config.yaml
d_model: 768
n_head: 12
vocab_size: 32768
norm: "layernorm"
init_std_up: 0.0164
init_std_down: 0.0
optimizer: "adamw"
grad_clip: 2.0
doc_mask: true
MLP neurons of a small language model. Each row is named by its layer, matrix (down: output weights) and neuron, and shows model dimensions 352-607. Each number is 500 + 40 x the weight over its row's rms, rounded and kept within 0 to 999. Numbers have three digits each.
Before each neuron's rows, "raises" lists the tokens whose logits its output raises most directly, leaving later layers aside.

raises: "y", "is", " of", "a", "te"
L7.down2721:499533521573518484443563540506550487478517561623553460468511473538548542424522474513452537418503412496519478457588535545505491511507516469534570525489591503505564431459544466451459513583600537556502497526585482453496514490492575486507512514524516504508490545477476571581464476499433476475559485481492509502470482513491528454495566496490521415462460476532507530492482542510529498470603525484553539484514460534493472533515385522489436489547514522497442497542472429577457544482605395399533534503480463491512454555508543445459505562486456507519496457422530445482500569525438491502575467514591469494526447492519557460393520476410539518495521490511487537500477569480447456495395524553521480526456498546489562570511491541511467468454501471499479550457489475458517510452511496

raises: "ing", "emen", "eman", "ors", "k"
L7.down1309:469456435486440443546446503491494525520530481505537463540518491536445485535560507510571510531496542458494583495480467552472557441510433526552489521472607449501555447525508541464469496584530490490531463507475427507472476481457524464464536511496443500479434515529439556437500414517474497465523449491489527554548503486471512464493448504537464503551428493536491455467532560505474409482390462545489504505586477528534531585490510489494504492496518444549493578544474548495502567461471528441534474477506439571440536495576419547466483473496502500506438485512510454493503458538491525464442476461495444538434441580463503446455433489471540488532500483492488442536602493512559504467532437433405500497444558506543448463471440490543540505434509470538493523501495501557430530547507558

raises: "ion", "ions", "al", "a", "ar"
L7.down2493:520505465504541460524487469499563526467519516473464420450585501451566473438490467438454518546493520545502517569460550552441545537523519497506447578506522442475487481529452476512501502531561477580551468558534430504545470558470508477508532558500476556507455534458540483526552485431561555535508481535447529517530513506566514545512524479520503464397415515525546576457496500521508472491533561521525503455510538529458530522458518573472548544578525475495461513546454480555504536523505437439535499495482419549527453538511461520457578517484494494479445461495562527473483545498535469563446561400555505481477512561510484485519529526453508595458497512551523527484502470512503440547513442514500481487464514523539540524520466519475531533487537448540567548460451487548472508483433512

raises: " a", " an", " another", " ", " the"
L7.down2972:449554516473462536473498495448553548535471560519496493546479479452440442525533433440496489566561541534556498479533475532464478485477491510465496538484495508542500528524519496519533502469435535457517453518447497529491472525513532486529488511455440494496511472502481476469482475510548422516510459543543521441467529471426480393523534443551438547497474497479398472500461522601492444478471524473466484489499464480493487494486498473467518485490490504495473523410493493507565539523480587478508453450515512504563494485495446502471506495555536493486510499481516513502486507477476453566444530505482533455473554496482444488525436533494471522464494523495459554494522549448556491470506555487499575523501463476518493500555481491539571486543445459426452458505503449538516517520511523

raises: " its", " his", " their", "ify", " her"
L7.down752:432446518442453511533485425494478471488479561528499494495522501583431483544506481464553508481433579384451398557524556519598487520465544472574536511455556539536441526461522529518528452464468520523495458486482599543448532481435484558533548512514536512511451531480430440486524561514523487492513488553535500499528468492441512501431481604486490524572488384478515502427558522492460529463483507519508551459485497533494497522569538501502493468543566459510512492563498543551472508461521546446460429543531439482477544485457537538511440520500558490413516502466470530523452520594531500513565509445556500490499459523546512497544486519495462492509530520530520508550570458563479542545515515548488463537441448431523539421574532506518571469464500532482553555488547452508529572554495513

raises: "1", "2", "3", "4", "6"
L7.down2736:545590512463390403502512476506517542493539533495475508510498487514452467558459501532542516505519435553444508474534450552510541500489464488509484543534479536504532511539471514496545514620486540526459425566592506534480465529490530468459525515486448438507460514506471508487443513589477455478499497517490508470419552506540432528429459493601498432465476434501576525436504523497461467562522403513498489480511525509507408491480477475428511546493520467507541500629478470511421482482494535535559453486522480481480529546573517505465489470446484429422539479446498447477473534412505430507449587532478511530532552495548477504452590526529544512479510528494465433491557496517503507529539518547494475487470514520451528443491573482467456533459505510506522459512590445528425455479484498

raises: "na", "ne", "n", "la", "ka"
L7.down96:497552546486474477534471478530552485551534491558472525580459499530549510447530550546466492561517486484512452518557524493509469520573458494532531491484494456541578484539526507463457451514452560521528457500511501529512481481490561496426582490564432465438460469497529526499510478511550479411524474483528521503491527556502547477456506531525520574550485510488463521523448499528488560492604521448446573486511552523492556454458498586482453526463486515457441553549474515548454585457430497528527535491509444440518519464507455495504545494482453467477436481484479500464415462526450498530427439506528466455566604582471527457471531517479437526458485547510586517565504480431563412542508503561513535472422528482571519489537472513514482474444508428511487500447507541540474420502533420

raises: " for", " to", " about", " towards", " toward"
L7.down1435:502563504508512514454503508502561431537453480465427517406558567536458533500496471503469475462495513413444448494518543497511528477549431487477478502501485434512554503458511544518489550467504504515494476537506561490509513512453501499537500496566482439483477554552512417419542557462465488505517513527531539457522487476477457480468450429484506595524498507533467561403521509534497484504548493482459487514429507510480566573490494457436559559518586470482493516526416517463457463521524516577510493530570475500506513534488437532492518510549468471465509471518516549533510496524456469600455460479454513489454606473409463463489412488521540534473551453451484542549432515508574494475525504412474534526541429497491513435546496475467442548558464555513555445543544471570420507493445441

raises: "ables", "able", "ability", "ably", "ating"
L7.down2223:455568424462519550492530521532509508525512577427486442476516479438467538488536489492556522502516540562510465514522502532502494507445477471510463501425399501501451502476491535477452519503524569525513421486464532449507418502526473463519516516535517478560469488523431483511559406513451485489470472464524548525495445543576507457407522476509521553494518513455517535410495446571479501509469485451500424514466417487519549443515489563480494460526559490468458514480423580529481397487499545496537499522559426490515537513544442535489505477572473447505530598394495505531468503435511508541532484517508516503502498464500534520442502446459456500481541530519474495437491490437499556585515571513422492488458509530525437425440585490449530457618549528512532472445515527451511510462505514

raises: "ables", "able", "ature", "°", "ership"
L7.down465:486482464454541462411491488445446505446561544474446424531421508443573498497534483559499443490514449518424529468489526518527394533525455451573512496478444536531484459449420493503474480512488492496477518500519500468525503483521462520476485505454527485531513515478449440547455538424410507470481487558441451455554493519530477497495529513513535572522439526430517546532547502568507487485530544459528458477515554472539512497447485499500563483475534455502530511524439543409465495572521498490477511544549497509466460517559533571490603465486498532552485447522487505528521541532509554579522523476466530541497501543547508500466520501489493493450546509511370488481419499462475504479529516524464476451505496456523441465503484562520468545433514560511570511478517506479476564478513571

raises: "ad", "ap", "in", "i", "a"
L7.down1157:581456466452478452555465486498456469482483542586484474446477468552516517542472495492570531455540460495458494518522533549553526511461511496544527533417463475557515509539450450487518534522474435555550489471542532556419464502454484503471460518519482498438507531498466504468490496480458533491480458637490483475511554530459569503498491537604501512479392439489519482468463554485409416541492460469505520495547537520470409515450582514526486438498512455468552522536541464516530514519514523475518498498510482482484500536579511548488531542502543477460491554514464516549478579545546462479396560521447525474555510474457507537503545500428603525487497515454551473518549452526484547512537481546526522483479490496427504478446503482459574477495512487517572537474510457521470465445514511

raises: "els", "ages", "ered", "age", "ering"
L7.down1542:538493493504459483528523505551486508482429513500484493388415465515497501510539476537522413486557453545474499491546506513528494543477483468558541494455414501562456504505498508406512531511515495454519517535481479546410412425477414481527392482467430531490507523447461515472536539487540491539552513427542554476485459502459511436465480471509532430497521548568427522543475504501548566431493451508566518504539454508563522453457569537461575453482566442476568467538544523457483482584537492553501577463508522483448478522557477568520490455440519540580469521529489477467499473518474508468508525470514488506504472504490449490431483495485498463496543498579547463445500494542521478447452485543487495478559501453504552402537463596586469492486552461521517503510503495532584447563525490

raises: "en", "an", "i", "in", "ang"
L7.down816:474440460472463381477466506539511514496470510517462529442514470539515601483454496453465495481495504562436524550530501528466508545470511510630522568436549533544484474519469451510533499475492531548496526501588512552534521539421494467526454503508474481487554454459452464474477539496511500452510564513550457467498539530554508542529461549485517520477489465561515480391508518461497481552426518566498576485456516517442446512481545510490533536511478432493461487509459467468506557489553547452500512563542555496433479523495515497457471543440502515465457543456606498511478525478512389550458565553528513485483479551547464471493581500422385498501513592534469462538521447527536568536488482489552525435483458496478509535396470481474515490517493464506455558470497503525525431503449464

raises: "ers", "age", "ings", "ations", "ledge"
L7.down650:538516494498430542493470561552509496492491491525449539524427481518480434478550463523442520516479513574492486497486533411532553503501504536487474557478588378485506517518454464475463532494481574500500483492537502508600502524516556533441527487467433489530540534495417488486567472589534501474430475548521544441470485524507527482426542529484417546508519524559553493504531528530497473516504521575467509461531517481453543468558512558484545500546441493533497508509587497464518524558482493522563489510518556512542441537514492538506496530515526511490519419562544491491496516448514536506519518524419423520501483436534510532385542474491491420471553497516531463517423536491484446514486561459571542509463528550494495443446540468454382545539459549541479521484545506518466511555476515

raises: "ent", "ents", "ering", "ed", "enz"
L7.down331:482519541498498435551479513514511456488563499512456482407446473470556458481507536454533483523508511497489502443522436626497506554560511529551460626462503476487491445536480459450613558444540464475491557466471522484466511482472581434462553555534521494521408540410484582470526538476495525526485516504554514538483533435555540519486587521529481526454496465492490511506575508482455500489519506550521537568534496494460465518517495477467464510526517427446507549552441483543522540537497486475516502464470474414479487503534439552450484506488478556489505494516498507536518550417582457444470561405476466529465489371537470526470467496484427559505515535552486546557525535372460515518493384488529442536526538444438473502436472472459509538451462468523565547481534519482497399538438466

raises: "-", "le", "elling", "-I", "ten"
L7.down1379:470496505549497473553592551496484486533552474622427498510515437427518477476546618550500520567532493502512502459555451542483468472533461457472474518545503570473469487474433495482492532551477488461543529505544544481513497483457456454531462417470534445507467507487471583504499431534452480450475534484494449415496486581496476489420528533477476581462514469518518491485449505514445444465488436500532502456514516500535520573502472446503476447487516511462459522531537445460495497546534552495469512483502496495461521505488474561478512574456491515527541454551497529508499518502515480494482515470445447533510537453452514536524568512477489496511485444466440481442475520555536567519448543476527567549510545537535493468435447529545449510471545489554486550456523493547513540479517502

raises: ",", ".", ".\n\n", " which", ".,"
L7.down2119:473505581486515383422497497561553501497469451491430558461411536483472517524527506501476517513468495565561455446465536520476544442523501549431529475558498530440556420575482501452524496520494563442596538530494420471545499544481391471460520466559500525588505536454518537520486440451426499508501515461497484546448518541508501425490452510615465447557474508413520532546490499479586584464505562516455467519451518514528493492569526540485530498525453477465481488587560537495517531502517514453510540499488463523513511537480551510548407485543460494499537466501403507550529442545452505530490504459524505453523443465499492527514459514575471502514465478510461511558480536530534476502491476501460538510483542491532564494513487496509406523484524443553448469511531510582477524510512500

raises: "==", "These", "This", "There", "==="
L7.down3016:466552533443517527481533448463474517479477562466551481514512533482481450516475433565480454493540530531526478467478466470495470451469566491453471468519495504544531508473521523463480538505502489409542452496550475462433523457536486488450502479473544530524543520472540528493524493518523528491485519472492492460566504486499493516496556499432500514493464461550491507569480486545553463491483475487531464493490538461551532484503485567521482485493514513500509526545488482477483492494495501499459519467529471477536496517452566447491475483455565548468489525492515447465531487505510494452479586504493492500561561515521428528473443540508513485505502545558488534463450526499528469543515513407492473500473467516475545527530564503457458494518543494540510491462496530486443533537495538

raises: "8", "7", "4", "6", "9"
L7.down424:528468460509507441507510483450498499517465479515530504467493468512509482501503517482509547532512493537491463434471412552506517414505455556465502561481495490494443530449494452465515542507426465488491525444558466466509527489487487566442563458469475471540462528495473488523510520459487461475515406556508525451508523498471566480490509423455474500544533492511477476540542522526464504525562456479505502477524559524477526535401459539456473451458445450468498470529526526479502487474501484478534480471552467503594587489507458528486499461470460506438542477517504488574463551538411481462517512462500552508497562532508537422440552558522515540503493507470500437476547504476525531472542469558486551472559460534492575481592451579482478501457473526494504528441504469547465529536423500

raises: "h", "ms", "les", "v", "b"
L7.down1976:590502484509485490541539502596496452504400497527509443495413503449491486470453523470524458528490453574545511508491554491457517439472478471563578480510436529511458540560498452575504505521546509545471535490496461500490477538501504557491501558558493552501458516479479585545432489516475468453532505450491557428513513529455520516554513488483471472538637523597489432454412528439493492469483430548490560533479515548525559520535486512538487507469442549487463525485521504461466511447455537482542531530467500461477478516496490463495486457532388503473495471507487502506439568488467490542502524483554516469473499522448538434471545509478518471566432518480488483578609410485557517473491505546495514510486447450482522579483508468541485552458505540556510551483520497498470481469505383

raises: "ad", "id", "adi", "ani", "ak"
L7.down2361:434509411507503478510469577463414505463529543514512407472561494569473476458482478484486500462539552489498568518506508478454435482465484524501467484469425475581534498512504472549479502518487498475508468512517572512509480545467520518520479503477474479479510481558386539448516541451464560515483481487478502509538490519567518521472479525477509578545465460532510562548495540492501411520521532508473514489453505476511475489467493483513475505412413493466533513475474478544536544484515459534550510512507516473583496499441470512515578526514586512476460561557470493510465485525538457522466470428518501483513552555515456490564492539497487526517485525559490446518542503520539524468432508523591600442488552525481514476514482510528569458532487427476474488497512457514461508503490479

raises: "a", "o", "itting", "n", "al"
L7.down2579:460524502479451444508469482547511489464508504446481469535523533467391512474494507533556479461491499510584508426380529553540476494494486463505512463498473462493524422513479474524616566430547440459540536533518491480498456548481508460482512521506464487459544459460485530420454505433540551555489460530559465523482495503530505539469484488468440485515428496501444502474471434464464401533516574516576500529510508482517547472498475479542443437561495471509467529529545521503498461489441494542455492570504534542521579508489410526499548512496531460484450499481405555481470522526442474588379515525478533484525520529501525531514537544465544523386544548557482561527520507405485411498520494546525460468549523543494547525551520487458595480567560500473421515528498487484446498552472546

raises: ").", ").\n\n", ").\n", ".\n\n", " |\n"
L7.down1129:546543425494482511497556489507468519509560455460499499509514515493486475503533465593539524494421524503456504418397504498483503397493487460519562470512522468480455496496487496540513494496525525401497501485559524545505518545551524545487451473499463511478525536477489491516491516497465521479534466495541521554468468527541524463531512492493512528498481489452484490478486449510543508491529489500497500529541560478540528467478510506539532489510475484401482455510521533515471485504563493548491534495417518452484536531528498532456461541511508468494483459516487515485534437529492449546511550453520567423527530460468502514484474526506489501528502447500465427541437478533525472502515571487508510514477520527490529535529469448552519562548522491508478520535569495494476497462518386

raises: "Despite", "Although", "While", "His", "As"
L7.down3033:510531458504528435485608459445481482463455493555507554484550502492485482480507491479503504537447478485501434497481534477542532500444447508553442524457465540537541554526531484510476589542465479460504459546475556489568477493547494565554518445529473410492496491466503468531510496468469528507427475532457514451543547446513446547482518519552504541482533430473504512466489520489463452479523518474502470460504454532508477505538480567507511494493601516537446461554438476497496490416445460461526513476491383527499574517523505539504509552472505534462502508522479498488450546501473527526524538497501493500556474565438532484489477511504513451460451586524456491515504509487480494516551485392549508553424511606532510552489474473496453483423514532487518540465541492505558497531480520

raises: "i", "itt", "ents", "ks", "a"
L7.down1715:491497494465540445519476487474427484515530509498525428553469480509540493507458505457517523514491452459511509558531405493563564505530506569537519532496518427633539439538480454514500495458517498502450556489488596558486516422433487526577506551526466439455373493516550541554516484477531576507541441488463445501475483563515454528503394494507484495465459494487461426423421584446486538573493468485550548436496543539461472472442524441483529482486481429555510562475465510512452469518513529527553398493491520452444538509527548516419481505470557502489483472490418458511453523564549507524448530460537577502478479509537544471501568505368513577484498560501557507497533490448460557483464476525558506517486452474507519461457553463454537513529479504496554479514521514493433492457523439

raises: "ates", "ends", "ended", "abilities", "ored"
L7.down2412:566488500432429539511494493564540531515509571508483517508478419458467522538509451515505349469520470530528508452497459507488503467457504452528456524445492434503509477460467455554493486514504532599522453476502516513514508526460442496611386510445566487463461496534511526484580507501476535587519488476544596491508496486538526515516535521511468464598530521548451525488500466418474409515494484528459475499535486519531558473458495492476592486500514520538534533563426533458491401546543452574580538454542487507490555497499475466422519502419479441500518528523486439443470543583510544493438493446526482407480400537469558475556503457540422599450469568547528496564497492519492483443451476467574497466509511484481457451495512512452576495517513511444524559529458493467544410533563509

raises: "i", "ing", "a", "ic", "s"
L7.down2206:453510434484510462524529503511510516523517503515529519474484514495502533512497462490502449469532526511530445498517470544541550534495442449511555477532454460547537474491549479477459515541568480529500587555536509522494522493438471499495492463462446492511451481462524448476537510440521436528572464498425594530494502501511522486486493414410511519556485517459481472500531482456503482467506496535565518499487483513482439567504555467435531561455537403590477482486478496514564514458495427479533410536535530544492493533521504573407545524515549518401414555462569428532473540569485545510450517444592468500461462554467503412523534498452523519521459473557515524526535454464515504497519451567543470431464516450519503505436548490527533492469489483548507561603453429494496474454504492

raises: ".)\n", " |\n", ").\n", ");", "\")."
L7.down2813:535496505496498414485517434466483446480582542498488459450473500551474408504444485524535548596466534486504496525478493504506478525468553597507429549473518552542437530542517531499514506397504477479546502545452525545512511496522553581483539555575533517532505465492412465486496586496440506482505518483557411498519496541571485505502493403543535448449475494417545514500496529524504500571528549520511522525489533548414468475467496522471516480507522515441450485472482487525424442537551492521540479555528503514506405498523588491528469465518547609513509457502543448455465456459481467475428446470484481456499531485419525558490515465560504523476488504456601554469480463579517514542542471497475506461559527438511494491497486399497542530512497500543530510490515530435478486480544421

raises: " of", " Of", "ically", "ing", "ably"
L7.down2572:510433506434471462527465446472527450501446506475602434430499528517527443587544507473476480517544496477556493504504487470514568448520507429468406480455538483545571483478527461547490510473488409464488504523436433461487600492573512466445559499461506464493481394469476454511486451462511528509492480451468481556509547511418490502529574563473513527489547454561504427492457499471490406470500603508456553441514488553456525583517489492499520498488544502553488474520520429425497474505435534487508534534551437469513522506490531507425563544430541524513462481498539526450383451557475478490537482452480497522525551480535519425511431481457496530473555583448566481595477490457515477570507479404470503527464498502533474521433500523433595478455451481561559549510441544525473525587471537

raises: " it", " this", " itself", "ed", " them"
L7.down2469:436516579486505520494550416497539503458466493489488476486509526510447462507548532550461476600475515455517512483550483474490462469496417475503447502483488466520574515455497514473485565534427538467503525538509511478555534550521517526501454515541459418516568497373448484589529477530539494544419564488526561462512517486394519477496448513561508525542575495452531481516445499520511454479542451515508535479460518529547597528512541566460465514525550527445456531567496506458451466447518526492504477499494394506466524524484491472443456447479442498511508506465570493542525429531484488498524539550499435511460486510481458423510504544479466489475505528504490490538510543509493563481523440503551553478393540477500439482470528499488488482513492575503466481533488480513548511571476523

raises: "==", "===", "The", "Despite", "According"
L7.down1153:500538468510509522491533480485510507499491505510546497556498529489512480490473443492468488513511507495488491501479474443492484485486512475483462473505476455577518513505514516516492504504489487443539442538579540438486510466508444506503520462495536467549534510497539536481514518534540530486503496566474501447521522518508514543490541510446508515503460478523517503525454473530505494484509489452490467464484500511513503507518477522542461520471520493513473490544501477507486524496498498502474530504511488510542485513466533459512522488504531510488512487480509496471537483472534478480495669489473528494524523477511451558500475469488489524518460520507541527523499536475518495505537509453489482523421474529470533514525524465481442476500585474506498526465498513480452521534488534

raises: "ic", "it", "ist", "in", "ish"
L7.down1138:540475422478478424557468547551497527441501539483475507491551482519542463535494520515543530479457486467440475449491424519432568470532436478484531540441514523487549502515490497521548510499488450456497463543521500560495537530521496529511436557478472474537464472475503580527469469478503499469502484501470475532498521527455506469481524440430487509509497443456472461453483460468444538558482536592487541572488563468471358535499494515493503548507474479534490471551404507531470538484560503512534507481564560493530574532509545583519543526490481456443476536543513439582463495559605476553430620480543530547533560558501502542544503560469596480533481441504494427502550453543540463487548537514565517514491517519453605488497493491477534524478504490505547476508525583451474522481424489

raises: " since", " December", " as", " from", " with"
L7.down2580:445512476525488525501486508536542571539523550463513476502488540489569509537514531534484481539474484562545466536480546537504424480504530564500539479497507549385494506532431550571511520439479544508410537485547491554495507531571473502468556542518508459542568561499479580482520506466465496484527467496501518510439575482461451413462518445486453442579445478530506484524502482476521513459512526465559480469568485524510491446527399541464494496467410449540488458498441494462466478516508435508476502498427508521483484458509521506542436481518524457448425496476474515474479384465574450516524528495480517477554517475506436492410458561545534513528548565485443513498528555469515567518481565487503525489495534571443445441526505563528484540506517517536474501554488484476474513458401469

raises: "ne", "rin", "n", "el", "ler"
L7.down1865:432542530539542445566516540536524449436483511561528509502444471450532504451517498458487508536502475486456471502553555470495515507559425480518501522498456525537436500512433498504426508506505501532541487431552504516531484508433501513479417513490510462510480561492433489531505482491510540484596504516508558472488559484504520441535496521519537517520535458535468518535499466482467519479481505504523514520490476480486511513529481506514497490561449521456550530505432470586435482476503559476526543444503529546444489457571471539488499483510429472435401461476492527525508534545502568441516502457525455470493501586418478469527594489474483502454487501524556460505535466458502526469531433512500463456553578542536456507524540529552535489491526482513553535508527504532525518499582504

raises: " it", " this", " these", " its", " most"
L7.down2804:454505560452544562535577464516480498504459582476533456478487456517480416523510523516471508470472535469494536503527525457575495543516550518521488516485551518535460530475546536490419543472453534429481466547411541437450579486519509532464517469499515502466575536478455495495533489534468451491497525518593466480490474483427467465477532533573535526489496511577560473543570462539470472416547443458493457551479493531510508470455540502525523472518519539434515460528467430457443419470528519539513435444568442479506520512516460470574510493548530458528493504505467521532554434479441486532547556500495447540491535496446491504474497550545516469511519522495475513506500506550488554501506562453534541532468478514491417473497555542520522498436478535482517479519474430536558517493461584

raises: "eman", "ets", "ities", "emen", "els"
L7.down2847:504473507536495470504471518521444528530481486448523534551459500420528479428506519532453550484578529541462494475475434503563514388420489452457447466422501562491425513532492485472468533549419529483530493495467494492491497487504469513585472533465494509574504501496544492478507487590506416528548470435567525469511497411422466510469550454511508460501471458524482545527579504475470525479421502491459569476520520514471556513498503455539498497530508529470532486440522468429397459497438480488482512531509461502478454514498530493588461462460549531511492453553472608441448484500499482509396411494522485468490479498445518523391488487454537529521530481507508442504469578513528454540544495476496532543518435493491439488473486538521493529531487493515531441527485449528390504531542474

raises: " to", "in", "ina", "yn", "w"
L7.down76:483487521537519493451503488509464503558469487478448523488520527549423467438464483520510538543527417472461538533476556510518509478451521497491592435488585457537588480480533502562548506453529472490486535470576490557547496444480498480527485421497379471462574517521507432439489444439495445545485437506552500431555515545586572524457489528483470533512458536462497523509450540532461512494554574480482438443484460517460434536547518497499441513497434485481484501605509549501489554487579487463533496512558487525469558491450519530593582536470478547485522460503513502479474499491499520523546550555500555523487588534458487564473565494535554500513556456454483474544526496491531512498545501507438512533526428485511550527463499472445474560460551480538501391493517562588514491419460469

raises: "en", "o", "er", "ress", "in"
L7.down2984:547479434490480385516491429511479438589500476506409536466494483565516532528485527549513507485573552454535460527490429482515518579451519530427494522459546479545577445492464438494505481541442570481520447534539449550526555517419419577433435491499462472442565495482518558506564520534535515521481483512516488480480510476470578511458529474419415489434500480557472528502456546481513496521454497508514541539487440525438554521572611458549470506554477433517489495509548587477468552528431473479497426517437518470437464500476441544427513489432586484567420519505571503499506467511510461422442546516442505516515502523488500599461529486510542532559493532461563528463511492547426442521467480538541491410511474555489548528460530543515456479548592527544524600493496488503570524524540558

raises: " which", " whose", " where", "\".", ".\n\n"
L7.down2752:499519549519476430433441493461481508455483484503452549524456431486514536535516524474448457491443465515477464520474532570524507548437501466524547479478529441528520480530494493522519497468454540544544554492517433556527488432476504514484570507491443495514493519490458512452539471499464466517516472503510544487518474544456523433499588491516454509553484483440501504543489508570508528497571546479567580491499559523449460505496490515512415467570471498518570531554495573449441478534536569513493538533531475543505573399460492534566501468461508492556482555442476535533449472476485434506529487538484525430433503439522443499469530487478471564510509495558491477463430498513502516457509496504457525432507457516499548512505444521522460468560534430510496389425467547478535537513497526

raises: " according", " due", " upon", " they", " for"
L7.down609:471489550552542432520506555487436478550470416480513559441500544474418446467543499528454494512452458481493415540487513515504520512485484481535474518529458508576557526573533477490466518452545517455494528526444568501575524462511479518517548452498496449524476542481484495596557557511545542467469489538521493541496518442520433465457476499439568468444493522430554459428492527473522468495499479438485452421514494521527442511465396520508591440533497512457501541565483482498544507465504547489490467496535491565474586485481517562499522426516406520460561496448426539448393474457457444506495520468507463521530473508473516534502471473536522410426469507479442512494549481442505535511526524509493485552481502543511534461522499526516499449549563545509463482501546543570527544543511493